config.yaml
activation: "swiglu"
norm: "rmsnorm"
rope_fraction: 0.5
init: "trunc"
init_std_down: 0.00306
decay_fraction: 0.406
final_lr_fraction: 0.0
seq_len: 1024
MLP neurons of a small language model. Each row is named by its layer, matrix (down: output weights) and neuron, and shows model dimensions 32-159. Each number is 500 + 40 x the weight over its row's rms, rounded and kept within 0 to 999. Numbers have three digits each. A neuron's up and down rows have the sign that makes its largest values positive.
After each neuron's rows, "fires before" lists the tokens most often just after its 100 highest values on Wikipedia text that the model never trained on.

L2.down46:506480507494547596563445501536472495537490476473482492476464513500554505540483495521511500581468627484512560475499475512542454488547504419469471496457545432462506461491504518532512462479558437475484499441564489479521423507500510473507469437479577507501570476486448455538485495553537436484518513496539529577508468506454548461515483477467562524526479525499522574469493505479561481472412
fires before: "1", " ", "2", "9", "5", "4"

L2.down2526:542484524567449508473529522485473469510507478416549522453464470494487534461486528527540484552533517544529516500505469464400523577507443494419473511541551501553513444534536532530422584488546582567480516479512446464575550524495522515454458444507519438448573536515481466555519503505509448491531410487424521454513553463518538437478503474500550541514452519536501516527484528514567458533449
fires before: "9", "1", "6", "8", "2", "5"

L2.down1550:476465500535526492514502499513475523512480455799514521501478480465516488541510485502468495470498503486488510487491502502546479530517502488536487486493506515560496488495511513484486551509456488485578529486473513520412478533467505430505512460426498440503499499510501494531540529527485526491534489495477557503515480492516557554499540505531479497510470516473538487519508482530486541443470
fires before: "\n", "-"

L2.down2722:519514475476432493469542447548412496402489517341487497561540491520473564507437530465565448501482491448516527490518587553459503374502562487546604512445447490486575537516434548531520499471405461502448516479477440531506417524559462537455515461536524471487508493519521481514518487493534460501560487551432465520547515518462466449527532467452504539492547534562483582551437592437475550530498
fires before: "\n", " education"

L2.down511:506566481548536413486497450521526470571470492641522547512501551488469531478457493521527479463473497526523445465547505507538563491478550420505539457410486502541514570463550529506477605471473547483492446513528488451551499479486471479486478471582480480474490473472516516458474494525554518484492485410520464530480503464504531491524443514439522505498507507498569487491533481440494519624536
fires before: "9", "2", "8", "0", "4"

L2.down990:518555462505549420530519462493467553538442470517487476545543499484497552467474421482472481462486492449453491499454534486451512456452550477512515459506505439505502513552465475579555481548485615457478541481499601526447470544529437464557550464509510493490510449491518539571520531485462496520453568503512471492439511472583564512522448454460480599467472544488546479518524572532519458587479
fires before: "2", "0", "1", "7", "5", "6"

L2.down1085:526471506530615458521539508496487566496495469487481443542528492467468474505458512493620531468535557473513460519565537480439485521518527429487484520406589458501485502492523507503444527520489518408519409490509444463480469560439531546471442507525491522557503454443422526511452538497493507497458546533529434452496501542552507520451477550486518563463497537525419445475518517490493459535465
fires before: "9", "1", "2", "0", "8"

L2.down2050:485487496536485550442497465550502538457453484513540487464472523553478529547478547493559481496522509493463440569481505533413404442500507594469466451490518572482519517488528506526468416553458445535464474484504522518489517498436510495502513504512496507516511451500463497534513471605518463461521511534511483449486494508463484503550518459479512544495528502415545518483503518617522457464533
fires before: "1", "2", "9", "0"

L2.down2516:499562504478517545505498451465534528419484520486537541503497417450557533509504509521433504494518566434475454429495444528524478434523503503500521510503480519487477498511472553500457512507466474505499543515571481548536471530500521484505475542481480519480491481561592514493475474527474529557528508515430500564493552523476418469460480514564519521495487482395545466512500554526521561476566
fires before: "1", "2", "4", "0"

L2.down2227:397495501574456524570500514474482534475486469348487583549494455488520488501481516437500547511520554447509409523530531517441466463473503521550421512497411506403435541506457511510519495512526545545534521462502466503496527534567386612467459498521569474441540472495510560527473523468445481515539483524490538544514560492460464495519460434476529507532588554471459531513525535549513460477460
fires before: "0", "1", "2", "year"

L2.down188:526440566448520518485512506480537465466494497442543537383532508494484505500497463460514528476474483522472475489466537568504483503540497505473457526519484481467509586469453464487484527568531480464574457496469612542494478504488507480499567558466478499447486565432526486426513505494515511407464472458438562539451427547527503505536479535498535613462503479485565515471495398481513531479567
fires before: "2", "1", "8", "6", "5", "9"

L2.down2123:495518529500525497506496490486494488477514473896496461494512505497500493520512514500485506519522515524495510451485524531540475501528522541484520518460506494496444524525477489449494605488503404474508494474504546497425519479493481496510486473510472524479525536504526484507532484493494518472492491525529516452492491505464539510529473499489505494474499528513493505519513472483491485469498
fires before: "\n", "-"

L2.down923:457480470468507546508493481447562515453546435485547504464497474423519466473473570573476435559518444519472474519468464487537524523552493488489449464491523474607460559462504510459454506515505534460490501438549508481488468432482476471469532428397499460587503545530526535475561528499475487444447492465463461523477595508521459467489461488524518457494556469498475583553465461441492519528591
fires before: " ", "\n"

L2.down2330:455481429504532481466458461509569524434438541400481472506441522478488515526476489536439511416489532474512563452465498486508514495460551502482509558437539561527414513562483560496476513572469460465473528555422489454515546545481498479546473502538418481544455572516474499413532531535538514490580507456418486511460506538480464515441479439518523507506525455473452499450520534481507465516460
fires before: "1", "9", "2", "0", "7", " "

L2.down1388:473498509526508503508454423422576510582542535512456516521507488532503477474551509462519438478495513474472543487538492538505491510462502509517632476495450446485526411507512574516389495485555445443527472559483467463517461536477518458457532457504488556510492471519482560536488499470504508539431553548517484515471493486550525553548520524494536470488500489551548524572565492541499450563421
fires before: " of", ",", " American", " and", " a", " for"

L2.down2318:491492480581474500463517496475596408445529556524483449475472516484516515517541538500595531538490510559483531486530477532423507575541514516499543551539443562488527431508482509482570474449500478474473434498434473455523527482535456611494479519472515523472465479539467544464459507457528458526510486509532497539466500483439511536535487423527540583466498448549486492498504497502472510502485
fires before: "|", " —", "\n", "2", " |"

L2.down473:466507564506509486545468495507552453503499446535434495573477447490504499466454555457436474551499497520439555507524523523470548518531534473483454587606463544527512440512501533500526475546414484413503457544539428608464434476542463477498513452446522514488467471523530510526497515489474470497456511458470626581517554491466427521419463468483520481565557472412525495534542466584458494455501
fires before: " |", ".", "–", ")", ":", "1"

L2.down2006:497498499463500532478580375513435569501433559433450459521530508534453544459469484511450497435528472535517539568422487534520550472501525467549491510543577533460568432455504472530493510590437499544458403446501524503517527463531538473500550427436490494527507490544514573516439431533579502547503466487482479429493510481518455456556489435460477520524494469469559538461480454480504529486536
fires before: "9", "1", "5", "4", "6", " "

L2.down2272:507519516491545555482492457495500461506599477521540458435532516473504461504491488386493577471499547458543457512481527490427511523421549519500517611492498528415482562492528548492509496508508536538539546541475532514506562523579425529482475455455478487528513550471447532456453571491519523501549469484497502512539499559490579537535460493472531584449474571500596481558504493484530500448537
fires before: "\n", "0", "1", "2", "5", "American"

L2.down2119:478504567523519519492471462514521515491537560493486541601499522533450511455506537458489411563371512537445502515520484452547469462534540521517480514461490565516479415461498487536539481492507550469515460563518427486503368532463528467460520494490563506475462515530505586553524483471591528544505464515432503505514480437507513528505508543465460461495494600513495509548501505452470372481518
fires before: " |", "–", ")", ":", ".", "6"

L2.down2449:451434574534460464491445510503506502515432472475486502544559428518455519539538543530506419459491536511483495535511473444463539467500500568514536509532519516485468570489466478470527497503524487482462463506558470524522427594428582485510525488461477494526545507490536464495461463519504463504489490438462458562531505474543534503450444467410536485421409510476510567528470466473475539556468
fires before: ".", "4", "5", "2"

L2.down830:471508493513491392506536528459516530444483525522505498442512532502521451508486484479539457477467446476481460454488434445617460506479433496538554577526511504464472422476493485475515529480445581428517546488466552466436560464542381480457507517548542474471516440583564447447531500490565455416492508453472539527486480502551525481533513505548591448556472505484575541513488458526561575464519
fires before: "0", "9", "2", "1", "5", "4"

L2.down2256:546494490484540467504591419510518503515483448590511463527587491483466561543467576484472519474540494464477493465454519492523462505505547504551454490541486585535525451546498467464483556459450458449450461506542532584475530478454527553478500501490525483531538524537479460503539413555568466473499519547483453544506401563518516510559445496487496490530488571403528452495594579565546490536450
fires before: "1", "2", "9", " ", "4"

L2.down2297:499518528474512522507507472524508499498489544862490495553512506498513511468492506497470478522467506539522491499513524516494502478467533540481469501514502490505475498526527505505482532537482443525511483541493518488416493490532536497537503481477490514485549501484472508512493517522483486467477488478511545494537515533466516518494456521484496489507495546483493495521493469486495458467504
fires before: "\n", "-"

L2.down2607:483525445459533486520553466505433533543533477713454529538553549491502516492435483505525495480478501492462437551543552474401469498542443533506523563574467504477498531474471464526515494572448499434586486481477497571427466549499503491495473446503421549461500483572473469523491529455464488499526488537447436482562478476427432518421498541479495532563460486471461540509546405550552519469588
fires before: "\n", "1"

L2.down600:538517445484494472584515493447480483514556498688496516567515478454493515544498469505495407458531472502519513491538487477511531480585509499511487497500498467521457510521427485507511521527525469523514482549485515529448469573538557427497474435481485492535548587543492523464481535501420500447574477540486551436539459540472508509557492474577487534505472480465479488464532498513479476476489
fires before: "\n", "-"

L2.down2542:544507468483480489452517521527427482469470525407483524520521458511509534484502512460519518561480518490446496446471528406535550526518451487536485539473515460474532524510459544498546561557510484469583530548485472487485428563502418496432489517478468542552496532527560516601463530546419507491415524443593494469479489450558559567455516504461482492414470463475483525489570546477442591550428
fires before: "0", "2", "9", "8", "1", "3"

L2.down837:500470454552554451527407533430501507480584489515511547512506494547499448494580470515458465490498512468476516615595519522617538533530489520458568462488464456519548474512544470441477516441505523501494443505486441451553433600505425508541525468564497488481429515519437508517552529509484537512500492593537431523475522485491495500452546424489533458547518552530496534508504580495480530561486
fires before: "9", " States", "0", "8", "3", "."

L2.down2504:518495462411523580514517492520506537510477540479483543498467553476570503512499483523455490545503512577454494543572440484471510519538432596484481475528478476447538585501520494487420552507554485476466503446467519499498502472501486492549510454556486515439468456531489517446502457540485498614480516493423535531497554521578597513458461484473562446513518516449505496495479516493483448528512
fires before: "\n"

L2.down214:521532484478557512489495513482484513520488506837471526540490524450550533483523495482492455528503520477531521517493474515524459472519475571500473490497478446516442540544458491532422501522546432487511547486462548501408466506489511506515517495504499514487524552508466572552508425495481531516478531505503524483476492538476453528474469519506513501470500498462491542511483477488496503498508
fires before: "\n", "-", "2"

L2.down1741:502511474573470508488544465415548489562493487376509473506487488480507486481468431500482516517540521416492569590478455526531522532464571507516536446569530587512495450531490518467443545521522466551488513529514504494507515553511427518550519477543508533486528469500469487498517477435495386523520481509542463491539552461493448495512524529525538538547510521514498549483456460510583460490487
fires before: ",", "2", " August", " October", "0", "7"

L2.down1212:515516616519460516518471513567505540519483475593477510525496459510499488558421530544565504496486462443490499497525527451508530521495455451419459465508515410590490543518534537554490543492540512491469461422524496469484437421475480500513495495469477493486494483454454510524408457440540459465500460477557530518469539474459464544492471492512527514583530480490522457474540507489556468502450
fires before: "9", "==", "1"

L2.down2682:451492554543492518534464473505396540559546500466410476500485504466576474532463521430481499486452496464492620500503457522464463440548493476493506466497469531502495507416483478514506500537474504500463466463512463557511532489514505483544450461454528541482536480585554504560470520515400473572498463514506548498523507437517482491569519501487508533407489518544494475519438484501496516525443
fires before: "7", "5", "6", "8", "4", "3"

L2.down77:419502509516468448543480503545550516512510504375526512478529500509478453507481470431587492528529464509468454440481481515460458509457524477483577499545471467501575511501488624511486539481551567499485447467496524534494599419513511509517498413545494524570480520538497491456444535514500454510528540466458426429493525539542454470532496551523549513493499552463521438600481532550496461478456
fires before: "9", "0", "8", "7", "6"

L2.down561:503484548505513451494519539522579494477501487539438454488501481564454502480499500523521488568512486539550553620462468525550521557479519525515509554505520485417544502498438520481476544387537493482509474537499565483558527501388473497556514522499438580543500535536466476491533506573569477502521434512549499501558515503517471533488517523486593578483543526468509433450467481446562532447500
fires before: " ", ",", " that", " the"

L2.down559:560561538477492545435498434481579500502495558474445516540477507538507465558533538526513417483532500459390547500522512496548462469525464471453485524496429598519420416553492510504490509469581477415470503435505512504540518452512532560481483516450519428549510487504504499455542543478474528482561498474512474512511474507456492505571481400498450498484512484555453495489512495397479513471472
fires before: "0", "9", "1", "2", "8"

L2.down1533:410515496562465498462504466519523533478488559525504468456542490476492565499518504496450489437412465459492518508590438567507415517513439470493586518521504515448528582462443462499421400469522509475460544489521521527455446564479475511515437526481493507477563528441533525530468468518458467556475438503563558458480497472547500464455507465554570574456565438483500539527419495479486444514525
fires before: "9", "2", "1", "4", "5", "0"

L2.down629:461425487484483511544459542509476467506489530487530558465478451486518504367477527456503507566461538500538504462471433535464522556492544518485455487508442478533577515552532517473493489478561453524479468492485505474529490471510515568472472472556486567533480491520548461450451478528448540466518440499484501453575529487434535496593569505555470473577449458553520472520499405521510446424539
fires before: "1", "2", "6", "0", "3", "9"

L2.down781:491448511405544455476531451490483494507512513447492493504515505480529528574443539513443531432491441491585472541581444479422457520532482542558558483501465448489527443561451495477512533585491489487514512476514480463466528466512477475502455499544476504424508502467426596475410473434544542500496501483482545482578511539500541484501420500492482565463469468442413496485438550473511541496456
fires before: "1", "2", "0", "3", "5"

L2.down2189:488474481465558477524522438558498527471519496620463553545504478448577449565500539451472416519488503468459389523460471581435508458524502487528490486513523419538492516530478496560521511479410513530461470486571508465448481572533459418560530512400418460385508522474527475533559536509395489473450520538552477485446501533474502450490532461456504463477497533461553500493421544469467492367475
fires before: "\n"

L2.down1616:458485461461484480451537546484527490582454413432577501535485469561483521549513499414525484490502503513453547500541428560466502539472526519472486497559485534517462455530497473504441419543543438515583537581442490528484565518566499508539524526531539525517526493464510525507544558500522580520427461503549536543465469528498538573527459523484478535427446496527501516507502447495494501448576
fires before: "2", "1", "9", "5", "8", "0"

L2.down1881:463456517489473525516489566463420507446573515397522548522504517435490448453489468485455519611458548490438562483513517453530599537455441541476430551461465516524464504458482520445513491530484494523532559481457448542523514509506448478482535510483415488535499479542477429464473454547525507551501458489528424499511539501491408461503525483475556553451481453520463549551498620535466496493481
fires before: "0", "9", "1", "8", "7", "5"

L2.down2170:509508540536546517491459515522501502481526448385564520488512506545577503483491506500546507487545498515466480521493526500440528485503489536587481419520495478474450477515517532563493480441466515500481525451452535522487508496554504486515520470484547545426482480507523409515412533476525505511518485536533488533488505502484491551432476448508474435575418485477487509547506472544451493549514
fires before: "1", "2", "5", "3", "4"

L2.down1023:512481545463565531509455500525461482454586471513525545514491507573473573534501516548526485477531443575483534535489494497550469377473445607553568487460451483516509438524521453491535500577471512495574484531515510518469439536470565567547570430569517446499455463587466425519499526520517514500472488484500441480500468432462513415468503452456524541457478547450581498460484491453456558519488
fires before: "0", "1", "2", "4", "3", " |"

L2.down1906:492457558513526435508522473517532471550496488580548520541555536458514495530488543486504516431470481532507500555507580493396516611507484569488546515472523522469506415478549470493596506439476565564388544487550531486491454532529532518522562501522515425431483531431561495513525483543487538512503500608506435478498486472484489517541506470499465581494544533524584483500459543506452500450399
fires before: "\n", " the"

L2.down1953:515486507424487557473452421477546518464503558638529488483458566519509476441530396541526479555482481557519547506498451489507485535455562522478544483526506473543502474454547459505598508500479513534528503467489557539510544442507551448545587540472438436477486539544492491463524462525500480630503457541498506475475459453547540478463460549401430432497495481513463464466520443471484538464502
fires before: "\n", "-"

L2.down2458:472456512496530551535523494567404493514506557628482502521525521489528478496496418516553494510555540462492458487487489525465551559511467465550520489511544470570516505595508529518423601528486490547483601492513496468457454510553479469486505571419418473570505511503470581514517530487393440562490502541460527450449490516493595520510534545538461451540483522577513543496543504427491501475459
fires before: "\n", "-"

L2.down289:505551506501520492539517565510559481516488525461454474556550533584474518580519499564490500506517518512450582489506434485571563556564455528449480555558510489515474416485499526548501427464464430422549560500464496524531442497453553497483458542473492522529523474458459534499530545503477503506454431362466526527471455446510445487469548468539474537479531490496494435506525480532591567505537
fires before: "4", "8", "9", "6", "1", "7"

L2.down1291:498517448492568537498514529492465463503539500766530508477493495533480529529552521494439546463525471514514458484520503462453538503507433506528548513528531508501497512494539546500479556492506465472483502471497577494479534493486476489510457511455518616474457479574498542570471483426447591535553469419483594408495519514537498400544440488424550511466499500487448483466500490439503494515545
fires before: "\n", "-", "|"

L2.down1764:480518558513500483495437422565518422548447512485464467482543467505544506518477525531571487482458446474558546510430458439430530516440504515476430480530534457476555525475475518522457433481511439531445494449508468500555448548462522422436516475496498515509444454527485482488497461489521447450494500500515558514528533492483573491485455473482531517554518446543509608498548597456624511571449
fires before: "1", "2", " ", "9"

L2.down645:513559532561477545504538527494485457581550536485488546515553388476549484572545427508556496484535558465483558468497486508510455500485512553532552576488514435530489484523479458468516542533472519467505495487530517466480460513507461424546490403480542505532539535492481482439528555536491523576487494596543555549470540489519420525509488493492558504504564503478504440531523542506487455476512
fires before: "\n"

L2.down208:460507535495503544536461532494436491522480466680493528541468476504502452582534450480455532492536531487499494490475468521516483504577478511499498517440475507509453526515481496473492593519477426549519465481499490453443480541463503485490527455474504456542502498508494537499557502505500505531547501469482487511487484477493518552495481489515500448533511504515531492507489532452502500479493
fires before: "\n", "-"

L2.down1778:511478529539525502488498488495433478496534481533465503514470534462540546501514474525487502462546515475473470453457576460515525563501454449506487503489594481416455469516487575484540497555502448491486517465514490519520436516488499576485537482517531492504505431521489479485486534446474520522538485488497483427454548519507453500510511477488551480519504432489480494494464511503501481515473
fires before: "\n", "-"

L2.down2214:540479453503515444479515509484491534555514478484472528431468578481484474519446464501572459464486490508561539457511554533471595481488490526446452536461463538533433547464546488577477447581488480443454483491556454490481494508421535512501512468457479452444500504501540517494504484527532510510511471505528460487517527510455510538498472535478582592572393541560434553559583420578547489503477
fires before: "1", "0", "2", "9", "8"

L2.down227:461523504482468502476544501506532474509438470398497542443515520478542438523466446541541506430547494502513552520458526411458468509502533525568493496407517577521555543544525529406453535518484514494483507495448495480503498452515473462542531507515432469481485474419495452493440505590481498531469539517448473484453553445560495513476460470515483495486499528541500461530456470466507520533525
fires before: "5", "3", "8", "4", "6", "2"

L2.down1041:487493514531509538473462401462496530437473518388479511466436519459570470550535426534521477475527494525480484556493542473523536498469441478561557429464505532499498495576528486441555503498475515510505469530471491515467478494483491448433567507562467449525474440486513497509537458504456501479473474490467448485515531519537449522433462492497507549501515431474548478461527499450441558519492
fires before: "2", "1", "9", "0"

L2.down216:465473448507531501496487468495571479410541493402511519569498486557500499464442551468520467476531513490549476496511523463504467437473455498510521488514510561478565524478478541536452514510562550507524494443396501501520520520503450470520457473427455483496487497576481448480540396459490539399572508500524513488438509579542463470502495516488530510495547477556453508503501592527542570537436
fires before: " ", "1", "4", "2", "0", "3"

L2.down1101:473464488467532500517536484490518477438526605453468481504478560588429490507472485509548453432506614578528560509463494539551539511533500525465505475512485461455471517522465517453435520500520475539448470426519479454499480509468513502490482518564520490503481533530539519480474589560569441518471465495519456492475477494490440539467456529511517524491510494450481445513471465423506479449521
fires before: "0", "1", "7", "8", "5", "b"

L2.down2285:462520445465527493506533526503438482460498489823501522517522514512449482506495539503482507505497524529514488509464539463500487500495516515479503514487502482489467506514527435461506613537504410527545496464529510520418474525527500543442489534491479483506538573500502495497512495518541497528589485471429486524481507516507497521469519504467512489538534462462459515518510516457478580477519
fires before: "\n"

L2.down2209:521544526465531524457501479524487486489457519709517497513479492478494503493454455518455443493508515529456561461512487471516540470453498543496516551478480456538467424540453438492460521602467455510497528511497520541462505503501548553593514471430511499441617518426473549521544518527500518517494466477511508501433598537528498481463553512527509446518447497458450483476503524439456411469514
fires before: "\n", "-", "2"

L2.down2287:471584510461530459475498499512463513469482497443506501497554470509493537475489470483521495481495521412447516555442521484458569486478528439521462493489462540459515506453512504488520464519460500462418485523516493479493524482465441485480474459517515453463414386562541511428431594528418505518491514523492563515491528499501499515490550499569539525525490461525494553519486612588508476493556
fires before: " |", "1", "2", "5", "4", ":"

L2.down1481:533501610493509533500446531523540502499485515480430423585484519513484527487490552431464423610466509544414529486516565511541456463500512476477457484530466547578453487492500496582504515522484533496528488576489462505453392501500532464483514506427514492451460566583495528533548536496525518502520460514453555589506514461502522521485536515484459478535464560513463514491505501540475384476516
fires before: " |", ".", ")", "0", ":"

L2.down1622:405513479489503484597430465541466487442475490553451487496564514540447484468489444588468513549441548435498558507502520469506513477417585499483529489514545522504461456448493514524497524451506500485442506485448554459488521491507418492502542503468468487446483484526435461526523524473519525481457449519534534556544524466479480511499534504531532482477475526524441521446491389533550502511492
fires before: " of", " was", " that"

L2.down2596:504496490531498535497533524521463479507511534893506487556485528461521490499462542529448503526517495489528477461478496511503467504514516523513510513497465504509476511556522427493508547509509426524522491475496518471429477521480530497519520473465481473500523511500480539535560512544472484493551515549524516506512515522501514565462513530487531489512518526498551458524528490552497506489513
fires before: "\n", "-"

L2.down2077:479497505504478517538471588489454503497542521690467482494468530499487517473516483503480547456522464521518538460532505520460502558510463500519465482421549457470482506525480463539468517495477436480554464536469431468491536556515545503528526457479541493468521468441490556497465516443496510542533520434453469428476495432477493547437517464476496521440504559529495462528517500520553463608538
fires before: "\n", "-"

L2.down819:466485502485501507525525488507503472500473468872475514520473501453514521525516513485485479467467494525503517483473485500512507521527492542501490475470481501540482474524492479473497549509495432516544512500517537520386478510524502498491518467518491496491514502461509532503496492493488513494472491489489534505495513481465509565507490477490492488498493499480466515507499469486475519471502
fires before: "\n", "-"

L2.down229:517475507462471539542481530517475441511481501456486521390583472505455514519460486541496475513460457499446507503519526512535527518500463477492462523505497442416509560484526438589535486507442579472463470499481496485522538533488495499527530482524545487487442472440546489425485560399497522540451514435436544523466562503580511530479491504508485452488542496490597424501439506473552495470509
fires before: "0", "9", "8", "5", "6", "1"

L2.down1910:507537560459491497472463425460477454439464530486482486570540476461425497462450464521490443445486444541505597470444511518553505510537503506489553529466489533546514452490477572500501504476454445424542460542511397502497447486520473559524481510503492495564486460501458472507549456546536439515482531488478537497441496505526495482551474463505497447473435445518454586480461474421502518514530
fires before: "\n"

L2.down2043:535547532553478504454560423439527473532473531442507551537539494512517449546472495507431460463470508442460541466554500492531478436537485544526554502492581549496496486466516550569522531478481499461505458543541532505491531495434530513527560552457556419454508467480562514482522502501458501482529448387521503643529525500558504538438433489542465567429465542488557515508518533456528574567485
fires before: "1", "0", "2"

L2.down36:439540434497490498452505455548465526488482570407514467543520499479491482509473506501523422544513484574438499480471536538516468455455458454529571389477498511553598521457527500484542505581499527544491470547467478543529499528444478442543497450518567462560501452518456499547563530563491487537511436570546477581554553485505473543495560512515521585533430490554524471518514547543526489490491
fires before: "0", "1", "2"

L2.down155:458530444556559543551459495412552489513513523583520482541536536545554498465572523529484495520490516459535475613548533498488554390548495494547561523502498486511517516513543482514522500406477471456475427512482485514475564533500488528491510442473549505474496547532514440493470432463410524527516478534454527499563417483464492545491502486517519538482474554549518525415500500564467532506499
fires before: "==", " ==", " career", ":", " of"

L2.down647:532511523466483536454509492458502477555428426407535535483571473487491553504460452536572513638526594451500458509482450463562497478519540475553523492491465447495565526560471377555481430518509512486471455505475463460512467533492508424457491470515466525531477467489585538510489495507432471541480521506506551546456454470607506471461510461469521468450533515493510522490415528448527505552525
fires before: "–", "0", ".", "1", " |", ","

L2.down2267:486520481534510544419491507502520464520564525481542559464503510503470525526542467464507484523472503489511532469521488456495446468440560467534504497541574525458445494582475472547552492432466439503458478567460531515472495538519492524470473528532515556481483540494579534547459485465533383484543474547508447604464604474418466561466454487492492518454438498479500472532484508534516480491525
fires before: " |", " -", "\n", " –", " season", ";"

L2.down1904:502502568508529487571566462548474595532482452571593570466485518497455563489519541514602502458474523428468417490437523451475511542533509527492470492498454477469542493501542492533420489451544545518487505505480593427480439503476505502459514527475506502512508520486497500549459479474498474462486519443573476535500493508485566454488489456488527529497508561516553519459538490530551453485580
fires before: "9", "8", ",", "0", "7"

L2.down1131:490496504502460521501504459554543505523507535528563502511519578527432504511461517546563444475513541526505609483479504484518513580511511560557574512525550544526552520564533508551471486461515486518405520460494422533540385508482527487544479603569555511535544521533403497494446508550501490547523528522534488528433522484530512540522479503488479527513555519507510524523501506527472485463471
fires before: " of", " the", " a"

L2.down393:555465546500467467546517502505470401513559423770484497525469527520419446535510482532506486497508494467587503469496467552544399418503494529484519515458511546499559508507510467525505483563521456526544526488510556507491453511495474499504552461454477472475494530469502540427551461572389515508538535520500553427547521471539471482500529494482486474492522539496459480482495477493448476504484
fires before: "\n", "|", "-"

L2.down1679:470502501499482522454552544437550521525484484690449533496498512458507537409496548563491405510492462481485506498437453481546578438492516451517507484550473535529499525484451504546476470523453444521530466520537551509489456519533546549483509513538494511496525551450498554519503544519489432469504518443548477538507534462549560510492498501475523456509542522488500535528474438468609500510518
fires before: "\n", "-", "|"

L2.down415:529434545492502450482545504506398534534509466526457500559500458496453527603536533491474464523591454431550496494471474487426469554508437495521502484551515485471453450465467545502534475475556467461479468430531475454497459555509563479507458527463491588456510512566551493484475558474497493409524404494493530507612507535447497388545444411423488535562551551499533520532484543482497506484506
fires before: "\n", "-"

L2.down732:513507578590433407509514491527516508585485531423549512577553507469478506488509491541488511416482493430532515511520488527495485515498562495502484479456463495554522536493552534522479479484537440452530492513505432539463497508515529472532505524475459499502454411528495494472519446412535471466507489509516522546523498560532474455511517457472449432523515537496522529628495470539571570530469
fires before: "2", "1", "-", "3", "5", "9"

L2.down1613:460505502513480574540534457479506544490541509538498511485444438495554482495503489421495473509534486515535507516497495492569576543498498515554486552535457521530504470484458560451503519520428501459466501554513452459532498537475515471478528503476494577480490506547488477519494465548516414534454467545500555508508538536501440499579533374512524495542510543521519534508477526408523488546543
fires before: "1", "9", "2", " ", "0"